Part of a small language model's weights.
Size: 15 layers, width 256, 2 heads of 128, MLP 1024 tanh GELU, vocabulary 2048, 12.4M parameters.
Architecture: LayerNorm before each block, tied embeddings.
MLP neurons of a small language model. Each row is named by its layer, matrix (up: input weights) and neuron, and shows model dimensions 32-127. Each number is 50 + 15 x the weight over its row's rms, rounded and kept within 0 to 99.
After each neuron's rows, "fires after" lists the tokens most often just before its 100 highest values on Wikipedia text that the model never trained on.

L5.up866:66 54 61 61 27 38 39 50 41 62 30 29 52 83 47 47 51 42 58 72 61 46 37 37 68 58 63 54 62 29 69 79 63 43 77 55 82 50 54 60 35 54 46 39 30 65 60 63 45 26 61 56 35 38 62 71 32 12 02 60 67 78 50 72 46 37 21 38 66 49 58 32 70 50 65 41 16 10 50 67 43 46 46 54 63 67 44 53 32 51 45 57 27 31 42 50
fires after: "op", "t", "k", "b", "g", "ig"

L4.up986:47 46 37 50 42 48 69 51 45 75 43 51 48 56 36 62 54 18 56 56 54 57 50 80 66 45 58 26 51 53 52 63 28 59 54 36 59 31 53 76 31 53 73 50 57 65 39 69 75 50 89 55 52 65 50 66 52 52 66 50 54 76 30 60 55 51 74 36 54 53 71 24 75 48 66 48 50 43 59 57 67 45 64 32 82 70 47 34 26 57 53 30 45 34 53 34
fires after: " Cor", "ur", " Pa", "r", " Ar"

L9.up553:44 58 58 39 63 47 40 32 67 40 74 60 74 51 59 68 71 55 26 10 52 30 18 44 50 90 60 28 74 57 45 65 50 52 49 64 67 32 37 62 43 62 40 67 52 62 46 63 63 37 58 44 53 64 59 43 57 63 47 20 49 65 47 41 48 31 24 59 37 66 45 53 56 43 35 53 48 47 86 46 51 54 40 73 47 78 73 23 52 48 55 52 55 45 68 47
fires after: "fe", "ne", "ce", "ro", " de", "lo"

L8.up755:60 65 22 63 42 40 46 60 37 60 43 68 31 38 36 60 47 47 03 32 64 58 72 50 38 49 42 66 38 52 50 84 39 52 44 47 26 43 49 47 17 58 57 42 37 65 46 39 60 39 73 56 22 44 66 53 44 52 52 41 74 50 53 43 51 36 08 59 55 56 41 31 52 72 43 50 66 73 65 54 66 53 59 57 28 49 36 35 53 46 64 64 24 86 78 54
fires after: "y", "ir", "w", "ri", "le", "r"

L4.up800:80 31 17 49 38 60 69 51 37 52 28 29 47 63 68 54 21 38 19 80 44 34 89 60 54 59 50 70 70 54 45 58 53 13 53 59 46 45 53 50 42 44 55 63 58 44 45 37 73 43 61 51 68 79 40 38 44 59 33 23 60 54 46 34 37 63 25 74 24 58 68 70 65 62 51 44 34 70 53 42 79 59 47 32 39 47 34 67 36 27 37 62 21 57 27 42
fires after: " the", " North", " T", " New", " named", " Am"

L10.up122:71 38 57 44 35 67 54 52 57 65 52 63 42 34 53 62 69 54 73 42 51 43 51 38 48 51 66 61 46 32 64 37 34 48 42 52 50 56 68 27 54 61 33 22 15 64 66 43 63 65 47 09 57 47 57 57 50 32 58 30 47 70 43 48 63 23 61 26 35 69 69 36 58 39 96 57 44 40 66 78 65 36 70 89 53 75 60 39 28 39 53 68 50 17 48 62
fires after: "d", "ed", "ho", "w", " San"

L12.up262:77 81 49 58 45 53 56 64 38 36 49 52 28 40 68 36 51 46 52 50 38 43 28 41 75 52 53 37 69 63 58 77 54 58 66 49 43 65 39 46 17 47 31 65 25 51 36 36 29 95 67 65 43 52 35 88 65 84 62 60 53 32 43 31 49 66 49 48 67 42 54 40 53 61 31 69 53 27 57 66 34 24 53 44 57 31 44 71 14 44 70 50 69 42 62 48
fires after: ",", ".", " $", " |", "–1"

L8.up730:71 45 12 45 48 49 18 48 42 21 63 25 58 57 41 32 39 56 54 49 37 58 64 28 23 42 43 39 34 24 33 43 68 28 52 57 60 55 58 84 71 29 63 47 65 46 83 40 42 55 49 74 58 50 24 60 42 33 40 57 30 43 63 68 35 46 76 44 55 78 37 62 74 45 79 47 37 44 36 46 48 40 30 62 62 50 62 55 54 55 42 73 69 35 73 49
fires after: "f", " time", "p", " F", "time", "b"

L4.up410:39 41 68 74 55 53 53 48 47 48 29 33 37 55 49 83 67 59 37 85 64 61 40 35 49 36 75 71 55 21 40 42 54 44 58 67 75 52 38 33 40 96 44 69 46 45 38 45 41 34 55 71 51 45 57 72 38 55 67 35 48 12 51 27 50 56 52 54 82 67 71 62 39 45 37 57 37 55 56 42 66 54 50 43 74 54 50 42 72 81 19 65 71 60 23 42
fires after: " g", "our", " G", "″", " score", "ag"

L3.up399:58 47 73 48 57 44 31 20 57 57 80 55 37 54 50 38 70 55 52 52 23 33 49 50 44 64 33 52 64 42 60 54 39 38 52 38 62 48 70 61 46 72 47 56 44 58 43 29 36 96 55 02 64 46 56 52 58 31 68 90 54 63 24 25 46 62 40 40 67 48 37 47 58 49 71 55 54 58 32 62 50 31 62 77 59 42 48 65 40 58 55 52 50 52 27 51
fires after: " The", " C", "C", "D", " the", " F"

L12.up459:50 37 44 51 22 73 34 31 59 51 56 39 46 60 64 50 59 36 90 41 39 65 65 49 63 36 53 65 52 33 39 47 61 37 44 40 77 43 42 58 78 32 41 59 25 48 31 45 55 56 69 48 38 68 57 56 53 44 56 28 37 47 18 30 61 30 59 51 29 38 46 45 31 52 28 52 79 50 36 35 65 58 19 32 37 29 77 07 87 82 68 73 50 42 52 62
fires after: "re", " a", " re", " comp", "va", " pro"

L9.up174:62 38 38 38 12 37 46 69 63 30 54 40 38 66 51 50 14 40 45 66 22 47 66 25 55 45 34 38 46 56 50 47 31 28 61 64 41 64 73 55 57 53 51 49 29 83 36 51 63 71 61 53 49 71 24 61 65 33 59 32 40 38 36 62 84 31 54 55 64 44 60 70 60 51 59 48 34 44 70 24 81 53 44 75 52 32 33 57 49 54 60 35 65 36 24 49
fires after: " the", " a", " an"

L4.up719:60 44 26 34 59 31 56 06 57 38 59 58 53 53 63 61 48 60 31 41 82 43 39 52 20 74 28 32 50 48 53 60 30 53 48 43 59 85 58 52 38 81 34 66 32 41 60 58 80 38 45 29 60 64 41 32 39 33 67 49 37 51 49 73 27 36 47 33 43 81 64 42 42 47 39 37 54 61 58 40 59 55 44 46 67 83 36 72 36 55 66 51 70 42 72 28
fires after: " ", "-", " (", ",", " co", " Ba"

L2.up213:27 64 63 59 81 62 67 43 54 66 37 55 53 32 42 69 34 61 58 64 40 42 56 57 45 61 61 65 71 34 73 60 40 39 63 75 74 61 59 43 46 46 32 33 48 35 69 72 52 50 39 47 53 55 64 69 49 45 62 30 33 16 43 35 59 49 60 60 85 36 48 76 62 51 53 20 49 52 61 53 29 34 35 60 60 46 11 50 59 36 20 36 62 62 43 34
fires after: " g", " G", " L", "G", " st", "L"

L8.up759:59 54 40 59 39 53 42 26 46 47 74 65 66 48 58 61 54 52 53 35 55 50 62 26 11 18 44 37 53 59 68 41 60 47 64 37 33 68 51 58 34 36 31 49 47 68 47 64 35 64 54 61 47 44 21 57 74 56 65 63 41 59 22 55 60 65 29 51 69 79 64 43 26 56 42 48 59 54 43 28 45 47 42 51 41 44 92 50 60 58 76 79 43 47 69 60
fires after: " co", " Co", " re", " A", "re", " Re"

L3.up809:59 79 34 32 53 69 53 38 48 51 37 37 41 58 77 74 42 57 62 40 45 55 44 61 50 64 52 24 41 67 47 56 33 44 36 66 50 46 24 55 32 58 47 54 26 62 46 51 55 43 53 33 69 38 31 61 73 61 50 66 46 55 58 30 42 22 47 46 45 45 66 42 50 42 36 49 49 43 64 38 45 24 38 29 38 66 42 24 87 36 62 56 42 37 54 62
fires after: " ", " |", " m", " f", " se"

L4.up73:52 64 32 61 32 31 59 49 42 47 50 83 58 15 66 46 37 40 22 60 35 62 51 64 27 14 63 42 86 60 67 58 67 38 53 34 79 42 61 56 43 46 50 59 51 41 25 47 25 60 63 78 58 31 52 28 46 43 49 61 53 48 48 47 44 65 76 45 57 68 38 75 50 48 50 65 47 59 39 47 62 37 44 62 44 78 71 59 30 30 48 34 30 26 35 44
fires after: " C", " F", " Co", " N", " Do", " O"

L4.up989:48 25 35 43 49 47 68 38 58 39 57 77 46 33 44 41 27 55 53 75 52 48 56 72 39 57 42 32 45 69 48 79 32 56 28 66 80 74 67 62 44 61 55 52 49 58 39 53 38 58 64 26 43 82 28 60 49 42 47 41 43 52 41 61 33 57 39 83 32 55 61 43 54 68 32 43 43 65 68 47 49 44 40 34 37 47 43 66 32 28 45 29 27 52 61 26
fires after: " ", " (", " Ra", "ra"

L4.up762:55 24 39 58 62 39 70 21 56 50 43 58 27 41 43 70 53 43 42 37 67 45 62 73 41 48 35 37 55 56 39 62 53 32 56 49 71 57 56 56 76 29 44 48 44 48 33 48 58 44 78 68 35 44 33 38 52 17 68 71 46 09 36 31 38 24 34 54 57 49 61 47 73 37 74 47 60 47 47 65 73 30 35 54 27 50 29 32 66 47 57 38 26 44 54 42
fires after: " A", " fa", " Fa", " C", " Mc", " a"

L10.up665:63 40 26 61 56 58 34 58 19 44 29 46 32 61 50 57 75 58 45 48 52 57 70 83 67 53 48 73 44 53 31 58 15 46 69 20 45 48 31 53 36 65 53 75 51 65 49 43 60 37 75 67 34 37 64 47 79 41 46 76 56 57 30 24 52 36 39 49 50 42 69 48 51 61 49 13 32 56 33 60 47 32 52 43 55 42 31 49 52 60 52 57 61 42 57 54
fires after: "y", "at", "in", "al", "w", "s"

L3.up655:61 37 66 69 60 54 54 40 56 50 77 48 50 56 53 60 45 51 56 47 40 27 69 37 22 31 67 27 55 56 37 71 65 43 49 61 35 75 67 40 39 53 43 76 55 60 60 61 43 64 43 41 81 48 69 52 46 28 28 61 74 42 45 69 67 77 33 53 59 52 68 57 47 74 27 25 38 48 62 66 41 71 34 43 57 61 26 36 38 64 68 48 86 33 55 34
fires after: "-", " \"", "'", "(", " (", "—"

L9.up518:70 35 57 45 71 49 29 56 46 40 53 28 51 49 60 56 61 63 85 52 60 27 32 31 40 17 62 52 60 29 50 28 51 27 66 50 42 58 44 53 61 53 58 44 52 56 35 27 61 49 35 23 44 67 56 40 46 31 25 42 54 43 56 52 42 75 34 57 37 58 28 30 52 29 74 52 35 15 35 72 34 47 47 38 52 75 31 35 48 44 55 56 55 43 48 62
fires after: "d", "n", "ed", "lan", "ol", "o"

L4.up429:79 38 32 39 38 37 53 52 42 40 30 36 30 35 63 53 40 22 35 64 53 51 49 53 52 35 51 46 26 14 55 87 52 35 75 72 60 48 44 67 72 55 55 34 19 40 12 43 34 45 60 48 30 48 32 89 44 47 38 58 43 62 67 38 72 61 68 61 58 72 53 39 70 35 65 36 57 38 33 52 31 44 39 35 52 51 49 47 59 46 56 33 69 62 38 24
fires after: "g", "or", "o", " 19", "b", "op"

L4.up41:59 24 47 70 35 58 59 47 17 18 66 61 48 45 64 46 29 45 43 29 26 53 70 53 35 34 72 49 61 69 47 50 27 44 47 53 45 47 64 95 37 55 58 41 67 58 41 76 33 34 47 53 45 55 38 67 69 64 74 60 43 23 54 33 57 52 66 38 60 50 28 60 53 57 48 23 48 52 60 20 41 62 59 80 36 53 52 59 56 58 48 56 50 26 24 70
fires after: " F", " P", " B", " A", " N", "e"

L4.up801:71 76 22 45 43 74 64 46 31 67 40 37 45 22 37 46 43 54 61 66 38 33 54 58 48 37 48 66 38 50 82 43 57 50 63 49 28 67 69 43 80 59 65 48 49 43 60 15 54 46 40 58 64 48 36 40 26 30 61 44 55 41 52 66 55 42 47 43 42 50 65 65 39 91 50 32 54 53 40 56 58 52 59 01 60 55 42 66 30 46 62 63 48 58 58 75
fires after: ",", " G", " T", "ed", " New", " Z"

L4.up9:26 33 27 53 55 18 68 46 26 53 47 57 71 78 59 78 21 59 32 61 55 19 46 42 43 48 44 19 65 59 56 69 70 60 42 57 58 45 44 62 40 72 36 59 45 61 68 23 52 50 52 55 49 55 33 55 60 40 31 28 48 76 51 32 62 70 58 48 48 59 44 40 63 57 49 60 49 52 52 74 49 61 38 53 59 51 51 80 51 19 43 50 41 42 52 65
fires after: "er", "-", "our", "or", "ter", " Co"

L12.up401:50 56 37 72 35 66 62 51 19 44 57 43 51 31 75 40 28 24 26 51 53 56 57 45 63 46 47 11 49 65 56 54 54 68 43 23 50 37 54 43 64 48 56 45 43 45 48 28 43 60 62 65 42 32 53 67 66 51 50 50 35 35 34 20 37 52 43 53 43 53 13 50 55 47 64 72 69 60 56 41 54 61 46 64 56 61 29 34 42 50 61 48 81 79 52 50
fires after: " |", ",", "-", ":", " and", "A"

L10.up88:53 24 58 50 05 36 22 50 78 52 75 63 29 65 49 65 69 48 44 37 37 28 65 47 67 33 25 56 64 60 54 53 39 49 48 46 43 37 67 50 57 41 51 25 42 33 63 70 49 59 33 29 73 57 58 70 65 54 81 24 61 40 43 34 63 67 59 38 65 75 45 65 56 73 54 57 45 36 51 67 63 45 55 75 21 54 43 57 24 32 46 59 27 50 38 55
fires after: "st", " the", " A", " C", " a"

L4.up570:61 53 43 64 56 40 40 50 69 50 54 57 84 52 43 76 45 67 48 56 30 31 68 19 62 74 50 51 76 49 99 25 34 49 44 57 14 67 78 46 32 38 29 44 58 45 53 47 46 34 35 57 67 67 34 46 24 50 43 64 49 47 49 48 74 63 35 65 57 47 77 77 56 49 20 29 50 49 44 55 28 74 60 59 64 67 43 46 67 48 45 59 72 38 59 53
fires after: " ", " (", "-", " Y", " K"

L5.up453:48 37 54 37 56 48 58 19 43 76 52 47 42 18 59 65 18 36 44 52 44 68 63 58 29 50 50 54 52 54 51 37 41 83 44 41 29 39 59 53 64 65 66 29 21 43 39 40 62 32 36 62 41 43 65 77 77 34 70 47 67 47 64 19 53 00 49 53 61 63 54 27 65 24 39 31 50 78 73 63 48 43 47 38 62 38 63 29 31 72 61 62 62 33 53 69
fires after: "In", " In", " and", " in", ","

L5.up244:26 47 61 55 40 52 52 61 38 51 15 48 34 61 80 28 39 62 83 45 52 51 39 38 27 28 42 65 40 66 52 51 57 73 51 72 41 43 31 51 45 54 28 51 39 58 49 39 32 76 32 42 61 42 40 61 57 17 57 50 64 47 34 47 55 36 47 49 67 47 35 53 61 71 67 46 24 66 70 48 69 17 49 47 61 52 57 22 45 61 69 47 48 66 38 55
fires after: "s", "c", "ult", " dis", " de"

L2.up15:70 65 43 61 18 26 78 68 49 36 46 39 57 36 58 47 57 93 47 70 49 51 33 38 37 25 51 34 55 63 66 64 62 38 65 43 53 47 45 31 63 51 45 64 24 59 51 85 78 72 59 39 37 37 48 56 36 72 32 98 60 63 45 56 47 58 56 40 47 52 39 46 52 45 47 50 58 61 29 54 19 50 49 53 59 56 46 43 46 32 26 55 45 50 43 41
fires after: "D", "E", " D", "W", "R", " E"

L10.up193:68 64 69 55 55 50 12 38 54 21 43 45 30 65 73 60 84 41 50 54 62 81 50 48 64 40 28 57 26 10 38 43 42 50 80 54 46 49 59 43 52 59 60 56 69 58 39 32 47 62 60 14 41 09 60 28 34 96 72 47 73 33 60 51 28 50 51 36 64 26 51 39 48 25 41 23 64 75 27 45 16 50 71 58 56 67 41 39 52 76 53 52 45 62 56 71
fires after: "s", " a", "al", " di", " as", "c"

L2.up590:71 81 46 70 52 68 73 59 50 61 51 51 49 37 43 45 65 55 54 61 35 60 71 71 53 31 55 27 76 34 53 43 43 59 51 00 52 54 47 70 31 57 50 59 64 20 61 31 63 47 54 56 69 55 29 37 35 43 55 66 36 49 30 32 27 25 54 55 35 36 42 77 62 57 12 38 70 52 29 47 46 63 63 40 52 28 62 64 41 61 44 51 32 72 56 36
fires after: " T", " the", "ed", " Ch", "ub", " M"

L10.up934:40 40 60 52 18 47 52 36 31 42 41 65 39 76 52 63 58 33 33 74 35 53 39 19 68 28 38 42 45 26 49 46 77 54 56 66 69 42 47 37 64 53 62 38 41 57 41 46 64 38 75 71 46 87 46 45 59 51 68 50 58 65 60 28 71 50 43 00 49 49 57 62 39 60 37 51 40 32 47 36 32 63 69 60 48 40 46 39 48 46 19 49 53 41 45 67
fires after: "s", "o", "ro", " a", "co"

L8.up81:41 47 61 47 36 37 40 56 35 49 55 39 67 59 65 46 59 45 35 59 27 58 76 39 49 67 40 53 53 76 86 34 62 28 53 63 60 40 77 39 43 59 62 40 58 80 56 36 48 34 27 25 56 40 35 46 40 49 36 44 46 56 43 23 48 53 33 44 51 33 44 50 56 36 40 72 48 44 87 36 75 53 56 50 41 66 74 44 29 19 66 46 33 41 29 59
fires after: " b", " B", " K", " University", " p", "B"

L2.up17:54 31 45 57 43 66 62 26 42 59 63 79 64 81 41 54 39 38 42 57 71 31 59 66 62 60 61 39 34 14 51 35 58 57 34 42 26 41 52 55 26 44 73 54 52 43 48 65 62 66 72 41 53 28 52 43 47 67 51 80 49 64 51 23 61 29 36 51 73 27 46 31 56 34 50 53 33 54 52 32 58 41 71 51 57 25 38 47 15 66 91 64 71 50 52 48
fires after: " O", "hi", " W", "O", " Ho", "o"

L4.up294:80 51 54 33 00 38 39 52 27 53 77 44 70 37 51 79 70 38 61 42 69 36 34 68 70 39 64 41 29 25 41 61 57 72 59 32 42 43 55 54 44 44 69 47 38 35 47 72 32 56 55 67 59 31 59 43 69 22 66 15 45 61 63 47 33 67 48 33 86 54 52 52 80 46 43 30 60 76 35 72 46 20 70 39 49 51 29 62 40 47 81 62 52 82 49 59
fires after: " G", " J", "y", " Z", " Go"

L10.up366:38 29 34 35 53 45 41 38 52 42 36 54 76 65 27 26 39 37 74 46 60 58 38 26 72 36 33 51 81 53 56 53 67 43 59 65 65 55 37 89 55 25 77 40 51 65 41 53 63 70 57 37 28 59 35 65 80 48 82 34 30 48 53 21 86 31 40 40 23 60 62 35 23 52 35 65 40 45 55 59 64 62 36 75 23 82 55 66 40 59 50 68 48 35 64 55
fires after: " re", " mo", " f", "re", "mo", " U"

L5.up610:59 33 20 41 77 36 53 47 63 63 48 71 38 64 59 39 53 54 68 65 65 68 42 46 37 24 74 49 34 52 71 67 48 72 44 39 53 36 49 57 56 47 38 40 49 44 18 60 32 65 40 51 61 80 37 74 46 68 47 48 56 79 55 48 76 54 35 64 83 57 53 35 52 33 63 43 45 32 49 71 74 36 49 25 71 77 33 57 44 40 54 36 51 40 45 55
fires after: "ur", "di", " di", "r", "i", "min"

L2.up345:54 25 45 46 26 28 39 51 37 67 30 55 61 31 27 37 71 54 72 30 32 71 56 53 48 63 79 59 28 30 59 60 45 52 41 44 62 52 53 57 53 41 78 53 46 53 41 51 35 38 54 64 52 22 34 60 40 59 64 43 42 42 34 52 37 81 65 38 73 47 40 46 75 43 61 32 74 67 59 45 43 48 56 67 45 46 26 64 73 40 44 19 34 48 39 23
fires after: " G", " K", " J", "c", " U"

L5.up252:44 68 27 51 42 26 41 38 28 45 72 61 49 51 25 68 46 59 44 53 44 30 33 13 46 54 38 50 51 40 59 40 31 57 32 65 43 58 46 29 06 36 36 44 56 67 66 52 37 46 52 33 57 57 49 53 45 54 41 51 74 42 53 48 52 48 48 58 70 44 47 57 58 50 53 46 17 45 45 40 67 88 38 63 38 58 72 55 48 80 75 86 68 54 33 63
fires after: " |", " ", "\"", "-", "ver", "n"

L8.up644:35 39 39 39 58 55 33 35 44 59 38 40 55 72 55 44 39 72 41 36 53 47 43 87 47 51 53 49 49 60 54 66 37 49 37 68 71 51 37 57 29 31 30 45 31 36 63 43 54 67 75 40 05 40 36 46 49 66 46 43 75 37 68 63 24 59 70 38 18 48 33 51 74 60 27 71 45 57 61 25 60 56 46 52 55 59 49 67 18 62 34 30 46 61 50 30
fires after: "s", "e", "ce", "Release", " de"

L5.up57:48 58 40 41 52 38 79 43 59 51 27 45 54 74 22 53 23 35 37 51 48 41 18 59 28 44 56 47 44 58 91 56 61 38 45 61 36 69 47 36 58 45 48 59 35 41 37 61 60 58 71 42 49 51 41 54 61 08 67 51 41 56 39 77 42 37 47 63 74 43 51 36 77 56 47 33 36 60 72 57 29 36 73 11 71 72 35 76 64 43 51 37 47 50 55 44
fires after: " (", " g", " co", "g", " h"

L10.up456:53 61 67 53 76 62 18 14 54 52 26 67 63 50 45 30 19 62 37 59 36 42 39 49 47 68 18 19 62 59 62 56 55 61 67 39 93 55 43 52 60 59 10 49 49 39 31 34 38 37 51 20 43 38 53 45 73 46 24 37 70 46 35 69 56 34 58 53 48 48 40 68 44 45 32 67 62 55 56 48 54 23 57 49 56 64 70 41 37 84 75 52 53 47 56 50
fires after: " p", "f", " we", "lo", "s", "ce"

L8.up839:32 55 75 40 34 39 19 54 44 61 48 08 57 53 28 42 55 49 34 56 31 18 56 30 63 49 50 55 31 67 39 59 51 51 54 34 20 48 55 66 51 37 65 62 44 36 54 63 65 49 51 70 52 36 67 46 47 35 56 41 68 72 64 44 45 40 65 23 71 02 54 52 59 59 38 48 54 58 63 33 56 62 52 31 34 75 23 56 20 55 54 58 78 43 42 70
fires after: " ", "-", "|", " As", " |", " an"

L2.up825:49 65 32 37 55 59 24 18 51 59 31 38 40 52 81 68 67 63 62 11 35 50 49 57 45 55 59 55 35 61 56 37 26 79 56 42 49 65 42 51 50 49 72 39 68 63 76 58 65 72 49 48 25 42 41 52 65 55 68 55 62 45 24 45 37 48 75 58 38 33 35 64 72 56 40 63 59 43 62 65 48 40 46 54 45 72 55 30 68 62 43 61 25 62 57 66
fires after: " se", " f", " F", " Se", "mi", "f"

L3.up945:32 33 56 30 61 58 66 38 52 36 47 33 59 71 61 53 59 62 57 56 52 21 56 44 39 71 55 35 52 16 27 77 53 41 51 64 32 49 72 51 45 44 45 57 56 35 52 72 49 50 41 69 48 31 55 76 38 58 27 56 56 40 45 37 65 50 48 44 54 55 51 29 75 28 36 32 34 37 35 02 50 60 33 42 58 53 53 71 41 86 70 46 44 78 55 43
fires after: " O", "O", "o", "s", "u"

L12.up1008:29 49 54 27 52 50 73 50 18 52 48 88 78 29 34 82 58 52 53 30 78 39 62 53 47 51 30 55 55 45 32 75 49 64 25 36 28 41 57 33 43 53 50 39 62 64 56 57 43 76 60 50 63 16 59 74 65 19 51 43 41 35 38 45 31 39 23 53 64 52 23 47 49 41 63 36 61 85 54 55 60 38 43 41 31 73 68 57 55 25 54 42 81 81 71 34
fires after: ",", " a", " was", " and", " "

L4.up21:34 59 48 52 55 75 67 44 40 42 34 74 28 36 72 41 29 51 75 55 55 39 72 47 53 39 35 42 52 65 61 63 58 58 62 53 38 74 23 57 28 32 44 46 72 90 41 43 26 54 17 35 68 24 60 72 31 46 69 51 43 60 61 42 39 38 43 35 53 67 60 62 40 37 62 71 17 61 45 54 75 28 65 51 36 50 49 71 49 56 56 41 35 46 64 41
fires after: "c", "p", " dis", " per", " Di"

L4.up49:67 38 53 44 41 42 44 51 85 48 54 64 54 38 54 53 17 38 37 41 30 75 61 39 47 65 24 75 99 66 43 54 60 47 50 72 29 64 73 48 53 51 64 53 45 63 63 57 64 37 47 62 63 50 18 76 29 61 53 35 33 74 36 24 70 67 59 32 58 58 53 34 51 24 57 51 33 61 59 50 63 24 38 60 09 65 43 45 46 52 35 78 53 33 47 33
fires after: " B", " Ba", "L", " H", " K", " F"

L3.up735:39 29 39 47 32 60 49 28 11 66 72 24 90 47 38 61 36 56 54 61 59 39 41 44 41 33 52 47 56 56 61 68 68 62 64 54 75 75 42 34 34 42 65 38 38 40 61 46 57 65 58 60 49 35 53 55 72 35 52 32 36 47 45 80 94 53 66 38 62 25 52 44 56 59 46 68 43 69 70 41 60 48 66 26 53 66 83 56 58 51 73 59 46 64 51 35
fires after: " co", " h", " Co", "-", "or", "ra"

L10.up444:20 63 70 50 47 33 56 64 51 61 54 33 60 56 51 58 55 72 31 29 54 40 77 33 31 52 62 64 68 74 45 89 87 51 40 56 21 42 38 57 35 39 63 59 63 47 55 59 65 54 46 45 59 53 53 36 21 51 54 39 44 39 46 50 47 46 73 74 46 48 59 36 66 61 34 52 40 50 35 51 53 12 43 61 73 50 50 76 30 27 56 44 52 63 02 86
fires after: "\n", "-", " |", " /"

L4.up444:50 55 33 80 47 34 28 54 57 33 77 59 61 44 74 72 63 48 26 42 30 64 53 35 49 74 50 21 61 19 34 61 60 48 57 60 48 48 64 39 34 35 55 50 39 39 47 19 56 44 64 36 75 66 58 49 60 59 39 66 78 28 57 62 53 51 50 41 56 48 60 63 42 53 37 31 36 49 49 35 39 47 60 67 71 67 51 41 61 73 55 49 59 53 55 54
fires after: " (", " ", "-", "–"

L4.up640:53 73 57 40 64 62 27 58 57 50 56 70 27 25 81 34 29 63 52 66 51 46 51 43 32 47 20 45 54 28 48 40 40 50 51 50 45 58 53 49 50 61 41 60 56 36 23 46 28 64 39 51 41 49 59 49 56 36 75 33 54 59 29 52 77 50 43 52 48 45 42 26 67 32 45 38 69 64 74 47 64 58 41 38 34 61 42 24 41 73 79 59 64 50 69 70
fires after: " 19", " in", " In", "In", " the", " December"

L8.up371:70 50 40 46 74 42 87 50 17 85 36 54 40 52 59 34 27 09 42 28 55 38 50 42 49 29 59 51 59 55 36 52 29 62 37 47 62 47 61 51 42 60 73 60 59 54 40 87 73 44 53 42 50 46 49 58 51 29 37 45 68 68 46 43 46 48 67 46 62 30 67 46 66 49 73 65 40 14 78 82 47 34 35 49 58 48 62 59 46 72 74 50 57 50 40 21
fires after: "r", "ur", "t", "g", "re", "iv"

L9.up102:60 49 64 60 65 53 26 46 55 42 47 74 43 48 63 62 69 73 96 56 49 67 62 34 68 48 55 60 38 39 40 35 58 29 31 05 53 63 10 56 80 42 55 59 60 47 55 29 28 74 54 62 42 68 34 66 69 58 31 52 56 58 43 56 66 46 29 30 58 38 56 39 30 39 43 42 48 11 53 78 10 73 74 94 51 68 50 47 52 54 64 25 63 27 47 52
fires after: " in", " can", "al", " Vi", " to", " ="

L2.up705:28 38 47 52 54 42 36 44 43 45 44 32 52 50 10 49 56 53 45 63 26 55 45 25 44 46 42 41 51 65 71 61 51 53 91 90 69 60 39 42 41 59 52 69 32 36 62 05 64 65 61 37 61 37 16 53 32 36 60 31 47 57 61 69 64 39 68 32 68 57 47 28 35 64 40 24 55 70 59 41 66 29 68 31 31 69 49 53 64 58 37 25 76 60 52 49
fires after: " co", " Co", " ", "ce", "mmer"

L8.up319:59 38 55 44 55 62 65 41 49 47 35 68 51 54 59 54 51 35 48 50 62 41 57 43 50 44 64 61 63 67 49 75 43 43 33 52 58 54 86 69 23 52 71 46 38 64 50 13 66 58 64 59 51 31 29 61 69 46 67 69 54 26 67 37 45 21 35 79 50 26 59 44 37 50 57 54 45 60 73 58 64 53 46 40 48 50 62 26 35 52 72 42 67 63 60 57
fires after: " fa", " Fa", "fa", " so", "f", "mb"